MLP neurons of a small language model. Each row is named by its layer, matrix (gate and up: input weights; down: output weights) and neuron, and shows model dimensions 80-175. Each number is 128 + 32 x the weight over its row's rms, rounded and kept within 0 to 255. Numbers have three digits each. A neuron's up and down rows have the sign that makes its largest values positive.
After each neuron's rows, "fires before" lists the tokens most often just after its 100 highest values on Wikipedia text that the model never trained on; "fires on" lists the tokens most often at its 100 highest values on Wikipedia text that the model never trained on.

L8.gate149:102079107120144142120162082151102099154126106141160205110127103112122130147164096149097120184149147107122118158189102122060120100166121103154169143112117110098118145085077129096141101125145142141135065119164165132162127159148138175179063115140163099129130088134102088141125101101075153146
L8.up149:154147112127106112092123083069143106220090088132128161100151168148132151111079127129208139143138132157118137120163137118119144105112122104047142051166105149095071108117095170135107103091111116082167067099106141126153106169183155128163149164095120115100111122100122178078106120127151185161
L8.down149:128123102103140125156160150146082067152148142161167192143148115115136137105151138160129150110174146095169131147221112125137154088094124134103198130069120071097130136128110136154147112127194175139105083074107164146111120134109134128149130092085122063168097110130118102101129180113132132130
fires before: "-", "\n"
fires on: "|"

L2.gate199:112153127082093158102172190118073161136082133173125145165136089109150164131084109081151115147131207131158120112110116093161132096103096126192085085145139158168153144085123083160144186101085153162157164153111117123148079092092114131112142153164148172140141104159118181139133084104120114164
L2.up199:092145161151088177108128108050160129109146103155146116123143177179075212079181156123138132103097163093075159092139099098140194137144134166178163109104093149140137164137073132139104183121112114172119185130094111059121182136132157104106072075163144122125146159110104112149141101105113099095
L2.down199:107164094167099082130077124139161110112149130129175134109142160093179133189111175150115087102137169105186131175148154157064117173176129108095128081087094128097208123106197107198163129059135179109167096073132144131093136133116087131140154113089147162145146154173116105130161166173137109157
fires before: "s"
fires on: "'", "s", " opp"

L13.gate197:121164109142149109125151129125136193177141069173074101115159173152170113084159122149147119139095141119171127122131133170153181106085096112150143140177077103107170129105105061087077184115148131162142110169117124097143158095126116154186153131127188096190118201123065157171181178166137133108
L13.up197:165122115066181171100130122109173133137105133197143084106140136152144185135139151134117129155122148139113157155136140096095117107171118099134123121121120160117086142081150104137175156084100107128158175192136117098121174148141108124162078118103123099104166177113132136164166143122143108095
L13.down197:086121082161106095163117106145109093201169115117136227178115127124128088177115066096160150078145109139149163124126216106121123136130141160123076172085084136084112103130157059164053065083124097130139101077143098132121166123103159121127159117098110132148048125149085140130154074138141101100
fires before: "s", "D"
fires on: "'", "’", " Mc"

L8.gate194:191118101099088113118098117138158132133137086155099149170129084131140065136082105145134124109127102138153085093128119143152109124148135073113092138114089151134101101036150134166096075121071094099167138167114113068224103142180137180211149130141127153108154134166113095145108102136192231113
L8.up194:108125074160148095075162202147140113128184095135160078134113121106129098080168136069122163138144110114164146088141132097126072131109067089125178141135138133167082166127104111165165142159066087129116088190091100114174130150106170164103134144113156181140091152148167106097105061110136110104
L8.down194:125111100110093127128140138144158156079122132169124082091128126129218157100103087153128114124104110124205093107132134161090167101186128194161108090139173181131140180123148107086117129141172124139117169152085117215138100178142148157120127161090167143129054123116102100174158160099153133125
fires before: " |", "\n", ",", "\n\n", ";"
fires on: ")", " Ga"

L6.gate303:143141092208096117186120078139092087132136101096094098110215096139069091101175138170132194103204157094153123179100150093131108138140102146132158087120138132082096117124118156174204086071171143074113165105172135142102129117127086182169168151115142134121070081146160184097167160154082113141
L6.up303:119194136126094148136146108086113156112089142094083134106132124135089087141108129126107154151189073085071138096176147080109140123134192129120120163157094054069084137158092142138091111137136118179129106103115088103140100151103175129083121141116056128114161157098144132110142149133143141115
L6.down303:089092134164068099125156143140094144153142173148091147118145111148077189112156133137136139106166166048128173137164157136118153130077151088094159096119119099117088135135089111163081127168169125061129071092179127126119136142135153133106102108170133103086097095148153105105155161132048204103
fires before: "-", "\n"
fires on: "|"

L4.gate357:171091089113100103091094116135131174143147119105142139150114188188065153148108111138119168175164078178135142105049138121086123115146109121144125147181207140137127121162075160130156117088068146110164117176105135124096061139163131103189155092108120153196148140149133086132045118160191115193
L4.up357:142104102155122093114174214122116123163164129136100097098110105131110218109122111095093183147169143094156137184133146156127149189138112161141133121117098090103188074175189134109146062108099084128109111137148079077092068168131142142153128132127145106163118128127107139094140184125143159174
L4.down357:097099109115095109128102127119170096072073183110112137178134155181139132150096141137144114102117109158086170096157109117058127093120172149096075160106109089129177134117086119084161165117104152131077169122130100093182138130144136169110061146142175159097095126115094120182139126157130114105
fires before: " |", " -", "{", ")", "."
fires on: " |", "4", ")", "5", "_", "3"

L5.gate286:134148110160105154116135144083144139149102125189120159103151107222148109116119124144163135138069168106126059155175149124158181074098152128121071166163080205085158111137094104127147189118149192120117132136163095078184093204158072190154071158148134125147151103100156155163145108118103140106
L5.up286:133153139108104177074202099141187175143135130184144118071158099134142119122143123146141123161112129148050134136151087145171113144128132148076145133156110151158149157167145160115122149110144092120167127144139173134076138138181166159177079176143096114150045152164087157173146155095071091187
L5.down286:124070149145136130129068121143027115103144083134109159130117109131077119150127111084139125092136124156153113146150128096158100172113148111177098112152120127106139122101077151136119079129050094121129154136076143145145145153115094132160179194118129128102123158114146138080161097110132108120
fires before: "s"
fires on: "'", ")"

L5.gate7:122151176076125136150107152125098092104136158138121123154141134139128146124134121131080118123168090157166097100151159112164121107103145149110177177109147147078097087095094105135107143070150167165153088085175054132156116101125119153138042118126093098126114159093164112086135169125120136195
L5.up7:110125112161153140190187095137105125120127149089187094119118216154091154139146118163149147157086178083128161126145162126039074180129062176119177167170088129078145067054116148177170145180145127122107132188102159160164157160200161180153104201134081146142120128124127128102134145141077108119
L5.down7:123075099167106086141146096150120155182136165106086111127113161081123177163115155129154115152149187088108125167135125095086114108135099100096176160170174116082077105095150184162143118180125121059153103138170085154142157184150108209186080111129064123101187098118144141113130165151133155113
fires before: "-", "\n"
fires on: "|"

L10.gate46:065128076112175165067086184089088095167179128129159109120105116128097093179103099155079113112134116098160090130188151112154187197094115124163153176087166156159157134136127122140120110226153094105137135134104124096162152108085148113116104139120151157193127155092070181123165107140087138116
L10.up46:159099138072078130164138101146122191164154103126129208134123208099111129173107137135133125129120158143091094145084125141159125116145122086129081067112081112140181159101180178105095082141095129132153104098165176172127156108138105120100097151085111121089057091102150082091103108128095159100
L10.down46:138159088148168108122119153117131072098154145094137132127195098142112080100120105105146085074114109061096141129075159134080162082022122105137081108082145140130154161082153103110157147107187157127161105109128155178121121107117123087159200151096153083133112160128122156117189067147122130116
fires before: "\n\n", "=", "\n"
fires on: "=", " =", ")", ","

L10.gate393:116166126085158134111146134167111126071090116163178161116105112102106087084160160119201133144139150194043106127110123108173084091114144111068073091095109122140096157146121093112098069123152180092099121122148108130167090138084144129110151125154116127104153098168143083103215175120073126168
L10.up393:119126177108173120140168120128179121167086105143176148154146143170118096135125077137087173137163149149120121112190158141132117176150137143084127174158167155133155176185114157129071174159184093178102089156130097152123162140119102124163184145169171147120151138164125104094124127156072103154
L10.down393:168149126134130091109114154082124104158071100173160142108071142078106118156203105061133135137116156112084091172101051073119094127108128166085115088081129117129112115131159127110095023097187133122132127177141144148102094110160175166141138157141099156109132110115159127168158111070084106144
fires before: "=", " |", "ake"
fires on: "=", " =", " Ver", "ta", "pe"

L10.gate342:159201112145148142136165102108139114142145084130157108155157117069219126132125143094092173149202139192130119112189093119123106103099102084087065066085117136120162142103113137125109097136099159161128167087102142087128100176108109142111126133074089089116105144117157147137170091091151094143
L10.up342:094100129123128094146083153089090151127138104132089119071124121143145081085137098145167057185047084106143130120108127059110066122084174118127117135154080139176065142129158048143114203156104147137104134116118136114173128117160164147141173170128120108111120122178105137066109166182129057111
L10.down342:082121189209101138094197151120118045128172110144125053131164117172147130150083118149098107107119115067170116072111069126118129157109165133108150088134138150129177079177102171143134180194155119100136157086123070148127160155125114182140137110069108138077192139097096134134123127118110106174
fires before: " |", ",", "%", "\n"
fires on: ")", "0", "6"

L14.gate103:124116083135163132159104141102159108121114069233140159167141183121129109097141103076151144156162157144101137117137134139160124113120064111169138141162096183181137159069114083098122124108150098116163110109156097146171051119102148166146126146085130134144054048111128130121156134084097077120
L14.up103:136091140096168131093114170141129153081104120198093145131144123101115164076188105118124129114118145162062164118157150166143110109113132167089115128113103131138152145074131110121119142142148147072150074072196116145132111093069111149117124147091157163130137096135133141112135106150118073117
L14.down103:148087083109138113094094144104132105144088075038082102112147083203142129192133121105102140190146169117137092149100135153111111146154148132088146080089138094112157126035086163114099121105082123132105122149164091152118102125181146155118166119176109163081160082087106159106122159143170123162
fires before: "="
fires on: "=", " ="

L13.gate461:110161101209134093110141100147146086142086092124124116118097121113129159150127100126140086148119110189162125089106115184149115125085079137094150122063135131137077132138151165085080108116114131140128116155152117130095085139176077129146111117115104180139081083160112129159121164134106133151
L13.up461:154106121102115100125102178092194110115127166153148095141100091161139101178116151098084162152132177135138180120108133139171114126136155100191074115145157089109186115118175190168138174105152099142122081154125165129207126131148206125120122159077148141103061120087164055104110177116159120127
L13.down461:134089121068104073157121094055091128114169135136113143137092137116126108155107077111136152066139137093086157093139096154099115128131156165181062113117139145111121140080110157193096150167169114089098170117130068174109119144104094072127080043111153117142078137108134150141077183098124172117
fires before: "{", "n", "\\", "2", ")", "s"
fires on: "^", "_", " Geo", "'", "ci"

L7.gate60:086117109123164118053087151128135172083074154098155150137171147140134172170195124148133150104148079172085150064160157133117154158124188113093181098150097155157107099126132163092095124119138135133089144175124133109110122105117181130075109104153124152122214085131144198128117133099191169091
L7.up60:125170129109150126135177076116089133095169148100121109080105121191172123138147106140112117109164117107115109157151133176133165149141077140140104150077146098149159096127106090118156106151096083102145132115180113159152085181094105090079081088125065120084145091070111137176168068197139147084
L7.down60:116171139135135167094133134112048127094124142131079069095155178176108189146102189153162138133131165062121175049172102070155135145141176117119098080127115125079115154115131080069090097098161165108183128124122117121180138152102109108129090181145135092083112096115145120133111197094071172168
fires before: "\n", " +", " 1", " 2", " 4"
fires on: " |", ";", "|"

L3.gate322:119059181090134096118026153174140134145139144142136170089175124089117100134119148136096146128129090121192097102124070084102172073175131108155126122119181128169141141125130155131118155121101147122168123118135124104162165164164158133091108205151101117143176183132132101120104133135125119146
L3.up322:105132087121128091137117161114156123131127084115135122174116141134146055168174100092146182139204069116196114112135138108051111151124128109120100132162068133164140150105123159094166132153091163139111122141129089168122080108126093101143117161112169112115158144103129126108045093108167141137
L3.down322:159185131130079125116133177076153136125104090170152100149121170102133122107162087130173120093181142111117089138150128124109170128109128133173079150058160136130101165112134128115121131148115126081066145142126213116153088107121160130169112106124203145190125114085150111119162070107075090195
fires before: "="
fires on: "=", " =", "}"

L4.gate489:121159167053103120117188140107110119148121202072102136085121142185158057155145134130158124173170081164126091120086103104110139135110150103119168172146124107110120121086136114113144105092073162115083082107048105095154031119176094103132135128113140121172125095108153148145123159141157128192
L4.up489:090114136117095093110141104074147082163152156098139118139056143119137105109189167123135145134137043122177151176095112107151082146132093202128097115163101073139099100148163113123122149132093176152075215161132112142087124160157159114134150117083120084184159153111137132131136132118119101131
L4.down489:163159152101121167178142167144131142080152208087077143139087106126121130134105094179143111130097105152149125174136125121091127153163182136094101140124118146126145104081123164139107120100070094101160170075170057131127092185190091140134118117158150198079121143121141147223099160155119075188
fires before: " (", ")", " |", "×"
fires on: "5", "6", "0", "ing", "4", "9"

L8.gate128:118114065117111096059146090124102125176144127118134086103123136106158104087133103140127105151162101129064101088147158098121110127178104073096118190119132183101148137136086147158187160126115071062121110200117120142126173144167062132157140161114161179121157173181142146168137110113178132185
L8.up128:171102174149175114122152130078115145121117096146134155104075144140082093080150098164117121142135137098123116085080104198165094133187083120187042124164090131102179153091119085151175158191082156095122189161171154092171169132147100157159138139108113082113149160142113108123127161123141151147
L8.down128:117104121185118117163149125205160080136200110155143090117149166089172078100139116162104071148141080091125167072146183187139162152174099131099150180135150118058161100057121124112127141171163139127134128072094186127119104109165151181105120136119132126116147150134143121124140160109127128144
fires before: ",", " |", "\n", "\n\n", ":", ";"
fires on: ")"